Weights of a small GPT-style language model, trained from scratch on English Wikipedia.
Size: vocabulary 2048, 3.28M parameters.
Architecture: LayerNorm before each block, no biases in attention or MLP, tied embeddings.
MLP neurons of a small language model. Each row is named by its layer, matrix (up: input weights) and neuron, and shows model dimensions 48-143. Each number is 128 + 32 x the weight over its row's rms, rounded and kept within 0 to 255. Numbers have three digits each.
Before each neuron's rows, "fires after" lists the tokens most often just before its 100 highest values on Wikipedia text that the model never trained on. A number after a token or word is its count.

fires after: " in" 12, " a" 11, " A" 9, " No" 8, " Ma" 7, " no" 6
L8.up61:140116198142214112112160139126087153100068134132130123125148079147124132167139158084112082115119114067123163077073116122158127118049122213109127135123187098113110152153142068145051097089144129125177139102149117124100125111166085091130110117109143149115076202127153141129156090179091162129

fires after: " by" 22, " the" 18, " to" 11, " an" 9, " St" 6
L4.up348:123102075130210143122128124151146086125085087125145120158154083137108161149107168083178074150128160163175144070143131155057119116156128140120132084103130089144156093149130135126107176161059107142134161172132149068172091082143128140135142153146124143143152051051143116130127109140127111155

fires after: "o" 16, "ci" 14, "b" 8, " ca" 7, "vol" 5
L5.up84:108089166179124095106092120138146171135098130152117158113152111063148166137058153129115149183164126144115122175095099161117134177141112133097175125137109093107096050160181104069128150165114130082112130093094078119168113155098163129146127096100054109120166118160114117067141146106122082133

fires after: " h" 15, " Y" 10, "j" 9, "li" 9, "r" 6, " Na" 4
L3.up188:128121132126148138137181117152148139118098159126171119169117085124112119118157157127168099150101168100168120167077174166090103155077116073139093129138066087134091129142129145127088123082169135117208140138175174111200182067087175103129192066156103169099140141126174136122062099130104122087

fires after: " W" 37, "W" 10, " O" 9, " E" 5, " win" 5
L4.up375:130154109179113125180124117195145073065160147137115146160121149065121108098122169174114114153076164125127116156144141163086113138168216154153177153106116102123119161115063140081126146162089132159179132133144099168118086115110136154151150135131116157137110176129099157077111057106152167110

fires after: " cl" 21, " C" 20, "s" 12, " S" 6, " c" 5, " H" 4
L4.up66:161165148128076135190167146131103156143141175147117139104115119107126104107123151133120177144140113149108110154195155117104110126119144188135055111122140100115149085129123088139112093117112161064180213139131166116117088145142135118128136070081132097112157184106136152193130150109097088117

fires after: " ma" 18, " " 18, " sp" 14, " c" 8, " su" 7, " (" 4
L2.up486:133095144120172067163122084172097187160167131112106054193119126168121120063098119130152122132116165101190149106161091111138199130183139168148114153096081135113124141125135171121141136159145133094137140120151090194170063125147165085160137160177059174122053113137127160158116144064168122106

fires after: " Ch" 37, "y" 16, " O" 16, "k" 5, " ch" 5
L4.up288:144087111118096127155135160086140170171138129064134170179101154082136176160121144046133111086083078160182101124144147194144127125104174143099100156081102057131076128156056160109190148107141117125162134144144157166156169109137153114137131083152092122093133127117153138212102164119158151115

fires after: " G" 37, " g" 11, "re" 8, " Ro" 6, "G" 4
L2.up92:153103130150165148179109106144155067036164202115119193089113151120150115133171161099091112120124069135173139119128175180078104130154100094142194158128155141146152082122151111189112119155129169159111138089129094092171107151114136120166105090124133094105102089134102078119132113151061092135

fires after: " an" 41, " a" 28, " the" 18, " wh" 4
L5.up316:138094103162158083132139130159089089150112150117170144154095169134106178134190153093112090139107081138157166111071146141064145119156122149153178093115108088041151090180135107163127191151062127161129139077122186176164120126170161164104140146137138117110088068089169141160122055133126155125

fires after: " (" 28, "-" 19, " Un" 8, " out" 5, " un" 4, " \"" 4
L3.up293:106103112106137117173140111122060127121107164160221140188114061139116147116117102066082060123161111127116155115101177160138096161121133172161155100140153165169123126145115097148164109154145147168110175138106087125104155142189129099114090101078115137097153145111128123178118180112103131147

fires after: " S" 31, "s" 15, "im" 11, "iv" 9, "ro" 6, " Ra" 6
L5.up87:155174188142108140139091127170081131064124128075152105112112177127145174080128106128088095145157104112126168134121100072146177133130186149141189151142109081113131172105084151177122057122102170149166139125169106131094159138074141124076159130084152161061106115125108121165163113165129117170

fires after: "hu" 10, " Hu" 10, "g" 9, "ur" 9, "li" 9, "r" 7
L2.up467:171127144087084131148157097148125155123102153161120177153141122095122102146144053091153127092086149131120119132155128163098099108071145060135109151081140100112086176152125108103176180104189117135171137170213103161116077093158088105112155073068161162154123153140164139150135138205155118119

fires after: " A" 18, " O" 12, " La" 12, " M" 11, "A" 7, " W" 6
L4.up51:140174112107162112150105074173145142079125134146158151132118144076216121130143135158138117107085130121179149191119117094113168141151133122153131101136101166189068135097120050117144173167097063067130154071119095188156146124054122158194111157163191103068166150166135166106135092149100097106

fires after: "s" 45, " S" 7, " ex" 6, " re" 6, " |" 5, "S" 4
L8.up303:091131100159075184159180119103091132128163076067160151098092100138057098166119155137169155149077120138136153135114149164115105104099133121153158129093168112141076118089126128085087100152167118131084163170149184084138127165174134109182103107166124149111091159084140124158163181098028100129

fires after: "cc" 16, " comp" 14, "p" 12, " a" 6, "mp" 5, "c" 5
L5.up437:092117071142092095130091148159160079104096193104163120145094116114091115176179120175129124153079098125151129111113159083137162106131140170122152140114162127114106153123099107165139138083131129097182132121157108136146183167129112163160106118103106190082127105162071198159198132153123153160

fires after: "s" 26, "m" 13, "-" 6, " O" 5, "h" 4, " Ch" 4
L4.up226:117163149152163094113059105120147115160161075138126144118158096086114147140116094074179187135125137138130118187104091121103093176158155141119121098122072070020083114119153155097129089090129087155089158114223157115105131140161073094145123142125119120163115145093095129145056148116102173088

fires after: " " 28, " ex" 10, " S" 9, " con" 5, " an" 4, "s" 4
L9.up14:088147103108146160114100116124133122095109069092184101207100107109095124144149027130103181089161107171131125181141141090119124157092105161163119173154105118116152134115175144069145100109129130164080170163188103052177136125131174113063154159136119143146103133177151162143132115140114104097

fires after: "s" 25, "te" 10, "d" 8, " Te" 6, "le" 6, " S" 5
L9.up364:152112094088115155144078126103171120125151177089114072109076142166078111105115048147127197178131147176134166134146135105109089159127116090119129189109096121139104087117141094134175150133136167124173162157148181134066119161166111162168109112188159124134079155095187117123136113119119150151

fires after: "cc" 16, "ci" 12, "mp" 9, " imp" 8, " Ad" 7, " Col" 6
L3.up135:115105118119153107129146121161132137142125123095113102157144102101143141142147125135090127084153126083179131135077218158137144128080134165072185150128141239109088101088073133082143100121177093112157122145143125136110156114101123106142129063102093153033122146152126182094152147090159157134

fires after: " to" 24, " for" 18, " and" 16, " with" 13, " after" 4, " by" 4
L8.up232:095063118180147119145162092141158178124088089154167173141120115149082122117141153131129102150063122072097108094124166205133159083111144146128148065159140092142101126137150160089149155156152123157158107131147159119142160184130171083172120130142093147114151137094080150083095118160095089090

fires after: " gr" 14, " f" 10, " M" 10, " C" 9, " cl" 7, " se" 7
L2.up71:130104118122108096158135147095073066087126158123096135145088158142072127128093110136133162116151159182167119076172150182113099100149101175031111171129145141120112121134135153166081159136109164123120118134136192129181088113132133097180077145135131155070124087116201066133224145153109136099

fires after: " W" 19, " so" 10, " w" 10, "W" 9, " take" 8, " make" 6
L3.up57:145135132107113146097151153113171161105099113098091107183131095138172131132127150193208117142093100151090152152137122139111148127154140138129182153174116099084097195198133092139119150143191106109151108130158184134113113124092124089142121110180135136143097113081156090135127108139071089152

fires after: " " 22, " F" 18, " W" 8, "f" 5, " to" 5
L9.up463:116150119173198119137167097154121120082158126075082104117105156167121046101114130098142133130110077161090133136189200112162109109073091130169134129082154114182141113133141117241115076125115106112095171195119125188189097124135149128101151100130122166122125088164176151111137084141122134153

fires after: "c" 17, "cc" 12, "il" 11, " Ex" 5, "al" 5
L3.up365:126132177153157021157141124168167096169136122138110157075146081159085187161147099220116203075097102108120128099067178169124156096086094115123165166069147122106132125165095161112160130063126169118171136119147114148118192132115197111118142135130123129130150118135092163093147099134126093135

fires after: " g" 25, "g" 14, "ri" 10, " h" 9, " G" 9, "r" 7
L2.up397:100117121137087151148150226118078123138136138130114146084132158118202123056095158096118170101095095082094112092072140111154144142055090112105108149115100126163110137119130080086111127147160164105126108136100121157168086121176160132140203075091177175073145117155164098160108150199166068111

fires after: " C" 35, " Na" 12, " M" 10, " c" 9, " f" 9, " F" 8
L3.up284:188178122137104155151155144165078120084109137148124178139113128106126136106131178057137093158155109122124118142124138198137178086143126130108053151153172157112174107099165132102164137137154144098095112148128200115082105085160125100160121172130176093096054079094150134124193132173095166097

fires after: " " 28, " of" 23, "al" 5, " In" 4
L8.up218:100134106131117044138124107178136126126109101109140104157120121124105137106128135104079186152172117148118193128146167145125112148131112164173188116140121160125116164168152149133130093100106102130150162089149181116079188082141133144100120148106114148173098109096137135134150104110065127139

fires after: " f" 41, " g" 10, " F" 10, " the" 7, " st" 5, " Con" 5
L2.up188:109156088157088113100146121139142099075119098133099086154160088042141146140128199119062179107118183118098127144168189159146147102153114149131113150166109069133143160096138144130145120164134102101093115108112177129101148118149107098116154170064152155145142030112176116200147122149135070126

fires after: " G" 26, " Th" 10, " K" 7, " g" 4, " Har" 4
L2.up110:123106145147102109156119097122127152126128139074168150159103151127069126116149102109112057109142146109120174083130116100117125126158138145119189137200152127150112072150116109093194126123071124126125115097106182126133180096182162134151125105074194100112070062098181127107148113158159100111

fires after: " |" 27, " An" 13, " an" 6, "F" 6
L8.up357:101118117113116123157092153110211117174102142129112153088091161122153074205126150077128055059117137149106137135134133050141156077165134107057133113149171119159107109134122150114111178168141109074140105162160121173072081154119114156190171148121168210169110095131171117139119156181161108181

fires after: " Ch" 16, "d" 15, "*" 8, "ch" 6, " ch" 6, "am" 5
L3.up175:071110170108084092148099153108132119114141102115160132114062152072147129151192111094128103193062131154070095112134121175164108085204132129089109113123124134105137204181126106131142119162188139110109118162141112185086127144134132075116098086067104090103105123121127085135169149121195129204

fires after: " g" 21, " ch" 11, "il" 8, " M" 7, " m" 5, "am" 4
L2.up10:155079104048170080128130180137115143104096138155129139183159179082172138104170131132118111175109109089135088125109138138153035122149145167138091129157151141127108148121156139168126122140119115073052125185083105156093087130158138219170076066139131103126103139140172167130120127109143135147

fires after: " " 25, "s" 22, " F" 7, " S" 6, " W" 5, "th" 5
L8.up486:183168119159114146188126101173096154146167097117185161115108121142086156144154105158124081157169072144151152115179118151167112121084136117119171131091111018204130153142175127133115144160141163105130137127136114145108169142109112195145077100131121119158109073121105093161146067114121119138

fires after: " " 59, " \"" 5, " co" 4, "-" 4, " (" 4
L2.up339:100150164146146144113124115111098171072117129125139183153122055094124155138088115138133146156130133137149147107153082105123190147107091112129094102131120040174168077136109117125167088122094049129128114132200124168202104157172172152177151099131086105119162135076108094070086087120132162157

fires after: "us" 20, " g" 11, "Species" 10, " name" 9
L4.up433:070103110097099139092169100058118156137132149117113136114119098136118159138138136120131112129120169122125143206144181083167131124112210133098149111117129135109112096088143146172120137098096194167162108101160182070133120080121073149072138169171155120088168110150090150146109181120114089131

fires after: "st" 29, "d" 13, " in" 10, "di" 9, "ni" 4, " to" 4
L2.up118:115128118120137179133106136170111084163181151134113104152135101100181091103123080152114124113130177137146120135118146161118133148097178114161081136145101140169093135153202170081081104161158156140165112122158104156082092055145168086121086077104145103087141109143157118143166084136155168104

fires after: " " 28, "p" 19, "it" 11, "s" 8
L4.up475:178103151058152114149119142119105142158080063096177187129153139099178121103165126154075162190082122155135081127160125165185156129067134180126107088128147078094144120165088133097086112093151130107088112108149148125125094161137097167149096143162135167062151109119182135152100130136109138140

fires after: "'" 35, " (" 33, " " 9, "-" 7, " un" 6
L4.up276:132148081120100124102137088138126151105106093098152106157114141125127186092131100142144119107102234140144054105119110190148143098179128179128144074093141197112120107123165134147125102150120157119143120101119070159115123194177176162160089099146101169099075098141151174134146178096161122131

fires after: "O" 12, "S" 10, "I" 9, " also" 8, "N" 8, " I" 8
L3.up123:118127092136098165189091160126142127116166192175097084112116117131139079142123138114124137103122102111089090158123175174085108101083121139119178126109148191119161129162098191115123175111190170114191100054164085079145082197108081124123148113162200104134162108145122114081146165198132064133

fires after: " C" 25, " Ch" 16, " c" 14, "•" 14, "ch" 4, " m" 4
L2.up476:135108129081106126185150139199089134128178149110114135102105104140113078137098162141115170125097172086140162105078103173100091154134182142075097106146139137101198135122094134088141141109117178136061110148118115122092105143130171144127110122114102124053106190084175131124162197102145116113

fires after: " " 39, " C" 11, " (" 6, "D" 6
L3.up164:123113139101162132147116101158108100113156124109114149056120151108086094199096166085108149097159139166120194063121147107144161133100103150096099125125128102113154139067091082107155069141091090136188134133149095125162099120147158153170153154124143138105142168130121143094161127099105135120

fires after: "le" 32, " f" 20, " St" 5, " Th" 4, " se" 4
L4.up492:156118148137134099150127104095164137104150103168098111158125140090113184105178125053144115146126168180164224138103126118134081092146122150130096127131173098124119145128113171157128109148126069122121173153091145169151130094114130076160137154095065101115103074106207116111123110085145107195

fires after: " the" 21, " (" 13, "ci" 7, "-" 7, "u" 5
L2.up147:111104129215164133133111124122094148112102051139114133118126085043126156117151121153123141091104172111120109136103069100138111109125080112109109170098154139147144116178068065145121194158129069072127138108119149070190152110168172133146125080115119104106133164128130168117158109110096189094

fires after: " cl" 16, " sp" 15, " g" 8, " Sp" 8, " f" 5, " qu" 4
L3.up289:069159128111136092140102190159070138140129132150133086159121145151086125119129186114141166085104164082155155161161171146142073118145161175124156134059148124154122159136134171155165134165103110110121106151185127097171075161145072133130149108179075144125125170095104084164129109094109127122

fires after: "==" 17, "ef" 11, " con" 10, " se" 7, " St" 7
L4.up265:116098142128089128107087072144129119101144134119167107148118105085143075105167135146108106100159163112130175158090127111129146120138100156133144128075121093171085158098117157137082175182134109156088148084138125135067146127160127115098193107098069111111113078105171101182187103133157126179

fires after: " ch" 19, " gr" 15, " c" 7, " sp" 6, " wh" 5, " su" 5
L2.up126:097076115090126108139100122123107109163152118099082145090106218131043102126110175100099083134120169127171152098087134144160150121157078186116186166091106106112131175129115127131124146160097109082078106121167105140151129181202096189121130167146029139122107147079113131147131086123130103138

fires after: "s" 21, " G" 17, "ed" 16, "d" 6, " g" 6
L9.up85:113176103116115099143083150048170140071094105112156146076161171076151096075165129140160165107096130138131129164137162066124169120156060094140152100159143124161154107167115182151150117155094148124113130098167123117054062181155151140179182119151140141102137204127196118165173121110158119129

fires after: " Mo" 12, "ec" 11, "mp" 10, "ci" 9, "vol" 8, " Com" 5
L4.up495:115135130102156104122139175103128140103135141084095161067106079073130189087083143177134192157172159097124129105143119174155135096124156120143177182141160172128066176131121103122122063139118076136170159154138100099148115112080168173129131103124105101108117149204146127062100122125104084132

fires after: " " 39, " b" 11, " sp" 7, " F" 6
L3.up462:033159072169157098167132112128136150147056089137146124139086130189146081131127160113078134091098096155102156118138160119168138110094106205145188147107147044190148168102128141097131119168058139162129136086112162121146163152081135159167094172161092171106113157067171187111093129132123062115

fires after: " G" 32, " V" 13, " O" 7, "y" 5, "," 4, " K" 4
L3.up171:145141138131171151156094110145127146127118138167162147149126144094154172061060132061198070127129075075135120151132093142114181156105121110137111139116090142118121165205052160095158112132158149137113151099128113084184079136087149115146108090095143174122084132087181123193117120163124112076

fires after: "z" 13, " f" 12, "g" 10, "c" 10, "s" 8, "f" 7
L4.up307:140090114136119088105061127126137095125113146103192121158086080112139140059095141112140128137109133145127128116124068160171137078132137123154102116157126096127165199113061165144109139077145119144111071119153150079108105132172150177126151065191092108117145113114123140187162121107165146124

fires after: "c" 18, " C" 12, " Ch" 8, " " 7, " sp" 6, " st" 6
L8.up96:149103155131186049126122138089091153151154129098124159082106139106155152184115164114169128130091166137153099173123169130135153148125173163137114101149089108149187099064138123096199101101097134081146129122129112126119086116096175182089131151128097195129056147178114160204149169118103098051

fires after: "E" 12, "B" 9, "I" 8, "R" 7, "N" 7, "L" 7
L3.up63:163153097113136162128173130155169120156173153129152115065097123151130154087093082121155154134147152198082119125069161121080151144076115110134128112100118116089164154151035165139119150089162084068092064105174130101129149098142189132133163128124117086112115144151100140154119106192122090160

fires after: "er" 21, "s" 19, " |" 10, "iv" 7, " the" 7, " In" 6
L8.up143:139159174109072140103174124089142047088161118155131142104080090113076118120130090133121112108113154127156158162128077170084114208112151168113139178140123123093130085139102170136143125151126166148088154125121131117124131153080155096039126118084158170074107095137163128107090157185095108126

fires after: " ex" 12, "-" 12, "re" 11, "|" 10, "c" 8, " S" 4
L8.up350:165173139176123171075138093112077143166129043148103164099116109117092090103120111201183155092136100136117125125177152114112134203145167119106102138136120106151157133169115074105173122113131125124115172071083121140130138116111087113168119201118074139139143152191165105085108114093049126133

fires after: " " 19, " W" 11, "W" 9, "im" 7, " V" 5
L8.up439:114134136103139178162072175130115141011145100148153102144129130160170136138122146113113139198132072110156156080112120104045122087140173204116112138120141105092167148188135074060149079101114109074153135162137150171120119170128144128143125162119089149136133064131159096103115109098110101186

fires after: " I" 14, "W" 12, "y" 7, " we" 7, " It" 6, " To" 4
L2.up252:130191119133156106115133075112179127144107158151080120070124115176125073119114119130125138138091113156076075051131158115171193117126105177108140056120092102094110160193099130133083139110072150177147125121150164148192084126197112174147145117137158075152149143140168089117139161122088141215

fires after: " cl" 16, "ed" 12, "th" 8, "ad" 8, "mp" 7, "ard" 6
L4.up147:066112067138133106104047128137164097124101148182178176147083139064130121155176185133080177106118132145118175141066107165181099109123092096098145145164102142088113117118151174122144090105159145143147104171112116116184123131136171132102189127144070122072134156162112093133098071143152102141

fires after: " c" 15, " p" 12, " f" 11, " the" 10, " C" 9
L2.up340:106117038116109094099101123188084147138096077073109154130155166105135126107139108137141166138184134166142132159096141129144127104152066162102143113117137134103131134123098126117141143111196117070098132088086137146131113148124110109107127202145129176140159147084117142110109088194153122087

fires after: " h" 39, " Ho" 8, " for" 6, "in" 5, "tt" 5, " to" 5
L5.up476:126047135181164127124126148104166068155151152120085077127166093136129190110157122089147087117165198139084113110054125157066111139127070143124168123149130078153130144146111129169186090092132186094157093182192175188160143129192147155087113111150131107139110114139151121153139050133129112153

fires after: "t" 11, " Ad" 10, " at" 9, " Pat" 8, "ad" 8, "mp" 8
L4.up120:094092069211105054158097135116131133113110072145141088119125108085127119150147142099151070148146135096151140164111120165191116107138142078127156097163101151112149156137139134091173132093150129184082130118167167146142076133123158126079182111138117126133140103169134194151125153128228071158

fires after: " Ch" 26, " C" 20, "C" 17, "G" 10, "Ch" 4
L2.up268:163088133062142119142051132114122104151200077079146196145139094126146109124116182167148183182089156130105112163131181189133097112152187122133109138162094098117082143167164187144106117100112172125125079125122096095146105166198126069181100118151137100135113170104119152166173178111115148117

fires after: " " 23, " Pro" 11, "ef" 9, " Le" 7, " pro" 6, " Li" 4
L2.up256:091079193098163105124102118127176099135150111109131081106141098160165115121101124158178139139052102111097125143093063116101178171165173118124165100111080189181118175134101134175139125125146110197170101129125126146117110103159119112136132101103167087071116104099083156152149174103075142116

fires after: " sp" 28, " Sp" 17, " ex" 11, "ff" 7, "H" 5, " Th" 5
L5.up475:134119116114135111133141169163142166102131167103106157092173075154101095186146197173118109089136128150154113118119125133128130126120119106128140101099171103180103129079156181137085120094144115118139166174170138081144080147130111088129133093177124152135113186111160141168145176099119095120

fires after: " D" 12, "d" 10, " part" 9, "c" 9, " c" 6, " f" 6
L4.up332:111086129126136119181117093081134097150122156117114119141168106117186114106132193070122162148098130144129141090153091126136084122172185128080100140166117188061110133105103172114139093135139116118127143165140130079055102134148108166155052187180134115141131114144144162173167126148124098137

fires after: "s" 33, "f" 8, " F" 5, " O" 5, "w" 4
L8.up345:049079138087110110086075131111095112089068118124156122101119155098077083150133071117125099132143068138090106091137088172146114094150127153158136182169150143203175146148142125174131139103196176092120152099195117101073090113158173094100094080143143133105132142186160110159146138136104172120

fires after: "\n" 47, ")" 6, "-" 5, "B" 5, "et" 4
L9.up216:166176114150090128135185118124118131121176076125144118147119114099102062142087119189081133070124119115121098067161132147052160118072176156183098159172087109106156097121123106138132092105088175114134101143130147074128141158092177109116061126142148138131146091169153129168129123183121098189

fires after: " se" 32, " mi" 26, " f" 15, " " 5, " for" 5, " Mi" 4
L3.up477:133103096134110099188137107153109084099135069148197110212102144155096158101131150062108128122104181104151174144113119077111127156065101153162107139154107079198126138161137182136131099090195068090130088074136139134159151120192177125139128129143028119137128120101119169182165058152125149116

fires after: " a" 17, " h" 16, " H" 8, " in" 8, " each" 5
L2.up47:144114146112162130111100083136065150122075104132166148150171139145171167176087177114131135173082185090106141141170107119125069134136116142142112107100128100180125113173131071139077144083084197162177098125121122157138133105139148115126168167105138139130133150137156114149089063201108107125

fires after: "s" 38, "p" 10, " An" 7, "g" 4
L3.up102:106175109172116141186124166080179133101096166102107108070150138093120128108147124119155193083068150162135139098172133188145119104171157131082080142112138090146154102133115166152136142160167143087129134195148118121126108144179094138115063137134148142033107082129131087195105094116173135134

fires after: " a" 21, " an" 17, " do" 14, " An" 6, "s" 6, " the" 4
L4.up15:080126104157184144100131171125169122044103128106079116114086118127168130183137171130087104091174096134076096120127150098168086139114123128103114138094095059113135122154124136155118174102100123103114157112187136097147088167168129100139251124123128114089136073090136149197086113134151126167

fires after: "s" 20, " =" 10, "th" 9, " do" 6, " his" 5
L2.up243:095085160072135180122226143175162141150092131108150135070083148162179104145141116105171121087146079120140103069105144085142125106135082098118153165140135093126189133150063155180101120142143112134120125152077126084101109096146097089092157151109174106145145113109124053149149104124111157153

fires after: "-" 27, " un" 9, " Un" 8, "en" 5, "an" 4, "ub" 4
L4.up107:127130104078120153160152071076113128097096140153152138170117074133108147154161131141122115105177129163158141125161081131090144184149135150115148078140112165185107165094156095158180038136098145170159128144147085183133090122155114141120098158068108178145061137104141158143107186111091137155

fires after: " " 20, " N" 9, " did" 9, "in" 6, " h" 5, " Ad" 5
L4.up334:064100120121145065132158107113131160127077197107086103151173118079129174072115150129169186114180121099115127172125144115105085126057115082145101119151125157138148153141121184147136140084157127115060097106209130139161141135098125160114127139098130096128045175158075149134144097138194096101

fires after: "s" 30, " to" 14, " " 11, " S" 9, " h" 6, " in" 6
L8.up266:114115085165154119180104110107140151124137126104152141064178052162163064102134178173109152131131139160158115089115199129145127124061118162101120145092070100169081149141114096103122118127081160128122104161135142162184178152083125152099132074148113217175155108156132145129129116149151118137

fires after: "s" 33, " " 25, " S" 13, " 19" 5
L2.up5:119170079129100109133167105149096124119101200109182201103105122046176088158121104140140156118146099122132119095126078067115135097113127129193145127137144125155186085124172179136084101167064124110154173115096084117166159089141146115109156138135165101112173111158114128097169149102132075150

fires after: " the" 24, "," 16, "Species" 11, "." 6, " The" 5, " Order" 4
L3.up114:129105115113158136101075069181104143158106144139175143158101148136155113160123160099142153170115129112082102110141088101103089069140149084050141099147110115167127145054061141116117150134104140121112118098087153132216074109133121081092141214139143125105096151170167084118128126115118173095

fires after: "S" 34, "s" 22, " S" 13, " sp" 11, "tic" 4
L4.up57:093155089090118143133096147140071114119107188133173132122152107112120096149201147167147146069099192157138144111102136143109159130064130166131120084130104077127124117122131139168128142143119095116168149112151135096147165107145125160190121110186132110136150162081085137175110174088030080131

fires after: " Gu" 20, " O" 11, " Bu" 10, " She" 5, " An" 5
L3.up366:101144099128131130160117127095202175114150090084112129150124114133157143154101133114144135084141163194084127177111149134113154141183139105099174073147105126145058060105138061117221155106113126148099084124132105172115118146122157120096171129175097136116119169075148121093148158120134174096

fires after: " G" 31, " g" 12, "e" 8, " Ja" 7, "oc" 5
L3.up396:132141121115089142130098173136091125158173129107099103157147154156112171113125168108169166123113148048070103140120150150195132108063100168109110162088149144177110151119145074175145118104178108113118098136097137133121089136146164224106140079114130107106068108131112182177162101095129142129

fires after: "s" 62, " S" 8
L5.up257:186098100170106143124091142102134208110070110046175171123096155094117076120127158122165101099066130123168150163097133171125159127112147130162152142144124099102174152075130129136072185117109128145103149074156134128125113131151138149117165122079121125128126120150104094172106166084125146143

fires after: " " 64, " the" 10, "-" 4
L9.up316:077115103169080133114141140125116130157106072119136089159105094073110127134098112158131100136181114111137174149131114122097091115153135123172148079101102124102164140154140120125160123098084146051138103132157197177098154080097160137107168165135103127135102135126154153166154165156079135108

fires after: " (" 15, " \"" 13, " U" 12, " no" 8, "===" 6
L3.up184:074117126069116118132109080146111141151138101133210127155129135122161117114106195151055182141135131099109143098134181170095125101139102101134133138132111148124131115170102152078094150084201087101156119122154126154176109112134149132143126134147113115130125131136185086129146130093121143104

fires after: "s" 35, "T" 11, "g" 7, " S" 6, "ation" 4
L9.up275:167118118125137047140125103099142156109097098129154174155112155150123115082133124073128113098162145125129105081114148143168229161066089093166159103098128123141159134115132122075115160120106161134118130099154116142116081117153084085190151146163131123094117065138108131117147060110127097102

fires after: " co" 13, " Co" 13, " sp" 12, "l" 10, " Sp" 7, "C" 6
L5.up217:116117115098118148122153150169098152093145149092165114095123051107152082140091155142124193114186132121131070079152141127133109155124165100169193107172121162156144127150107158139085128103102134160115152162085161148091110121171142127112158118195104157195129144133126122112131138129164168154

fires after: " Ma" 25, " ma" 12, " design" 6, "ra" 4, "log" 4
L3.up131:074139162050120130174095186140129152138107070148154123115101123144120125090171119140130110172104128140134140122134121071131097143114153103135142197100160105147091167155103156132088158099158194076103089169103115100134154130054148148143123161216145160102114116124139148130162071093147115182

fires after: "|" 15, " S" 12, " J" 8, " A" 8, " Bra" 7
L3.up423:122156124064142138131079167076089178167159110122130109091147117147101174146079117166157151097157162100085160121147139125149123113126135120090104143085151098117160149125131019125120064119094143130124129099156136152120126115084150130107119169081150158114151162113200116090115079133171145172

fires after: " " 53, " qu" 13, " b" 5
L3.up406:141134114096157110188137095178105146143131166136189149118121100142107081105125193172119196132130063161171157120155100103143081099104169056143132115139172066102124100104132118120112050106091111196144131146131049157155201144172136092136113161125141141098105105095114134135129128139119120140

fires after: " O" 14, " To" 12, " Ho" 7, " Gu" 6, " T" 6, " turn" 5
L3.up416:117159163113148157143158114123125143145127150080225106140137075093155140139104146115193130098072122198102092192155120164132140160092154095100147162125121145179148088147108141128156140174106126143143046075143122131166058121096107138131120122138133113146096149105107105167093114136140100117

fires after: " in" 30, "-" 16, "w" 6, " to" 6
L5.up9:088080168196108110152092158147112063094110073130113068189129098196082102099119165197107143169160104120117136076137094196149156105106124125104143150083099102130132106154140049198140081132163177143138157183157143131149137074145129118135144131132139168129134139112174097111116133168109175144

fires after: " " 23, " in" 10, "fin" 8, " In" 8, " until" 4
L8.up152:166085063083150151131155105160164165182122101098160136108149083131143078144124114104085120161125095147169126118127121096125117140103127074069124176176132105103113120143172127146128101073132165117211127107157099111155121087143109179135164120162104149147142110162132102160103152097177141189

fires after: " " 22, "qua" 12, " m" 11, "•" 9, "s" 6, " p" 5
L3.up310:173176114131080102124172111135102185128126059111172131081104168117054122102106100140102178150112057133094111135114119106157112147056164155106110098156132178043123093110095139105063133087147065154075174130196162119158166118132136175151140108182133136131140125157107163129183111112141131113

fires after: "s" 49, "gra" 9, " S" 9, "ra" 6
L2.up284:138153105169087081116105195128098130130108120173138093099161129078064145101177101153133165136093191133132129112131141101131149183142143129086130170120167100170160116116137159106150150063087117214104156137165115138080203068140158085126150110168126105145155129164098150143142102122107095131

fires after: " the" 17, " f" 15, " b" 8, " G" 8, "th" 6
L4.up110:065114107128150101104152117115039135106128170091064112210069131150175110141091137132132157164151101127171160094134165084070111112118155148132214163177094159147173111097130133102131109099128137078178116070088163096122134156134185147124128171105114168114126093161178136113101062164136139099

fires after: " Ch" 16, "l" 10, "C" 9, " Re" 8, " C" 7
L5.up308:143070109113116108195145105203120104154094138141127140127064148096076103115144098151132156098128106130115125087146135114130082143102161148137098209119168171092074191106141163075138077069133144175112136107097119161127120108178156119132101114066156130128079144090117120135174178090101182158

fires after: " f" 42, "f" 17, " the" 7, "est" 5, " Mar" 4, " F" 4
L4.up54:142096126138131120191134115121133116144126132128123110168085122191140124115106110118096076177173134184192150112119144117120104111166150114116108180147169091119160140082144069119143136126120093102094123144164152152094105119168122086150109153123122079121093159133139093139140104188067142091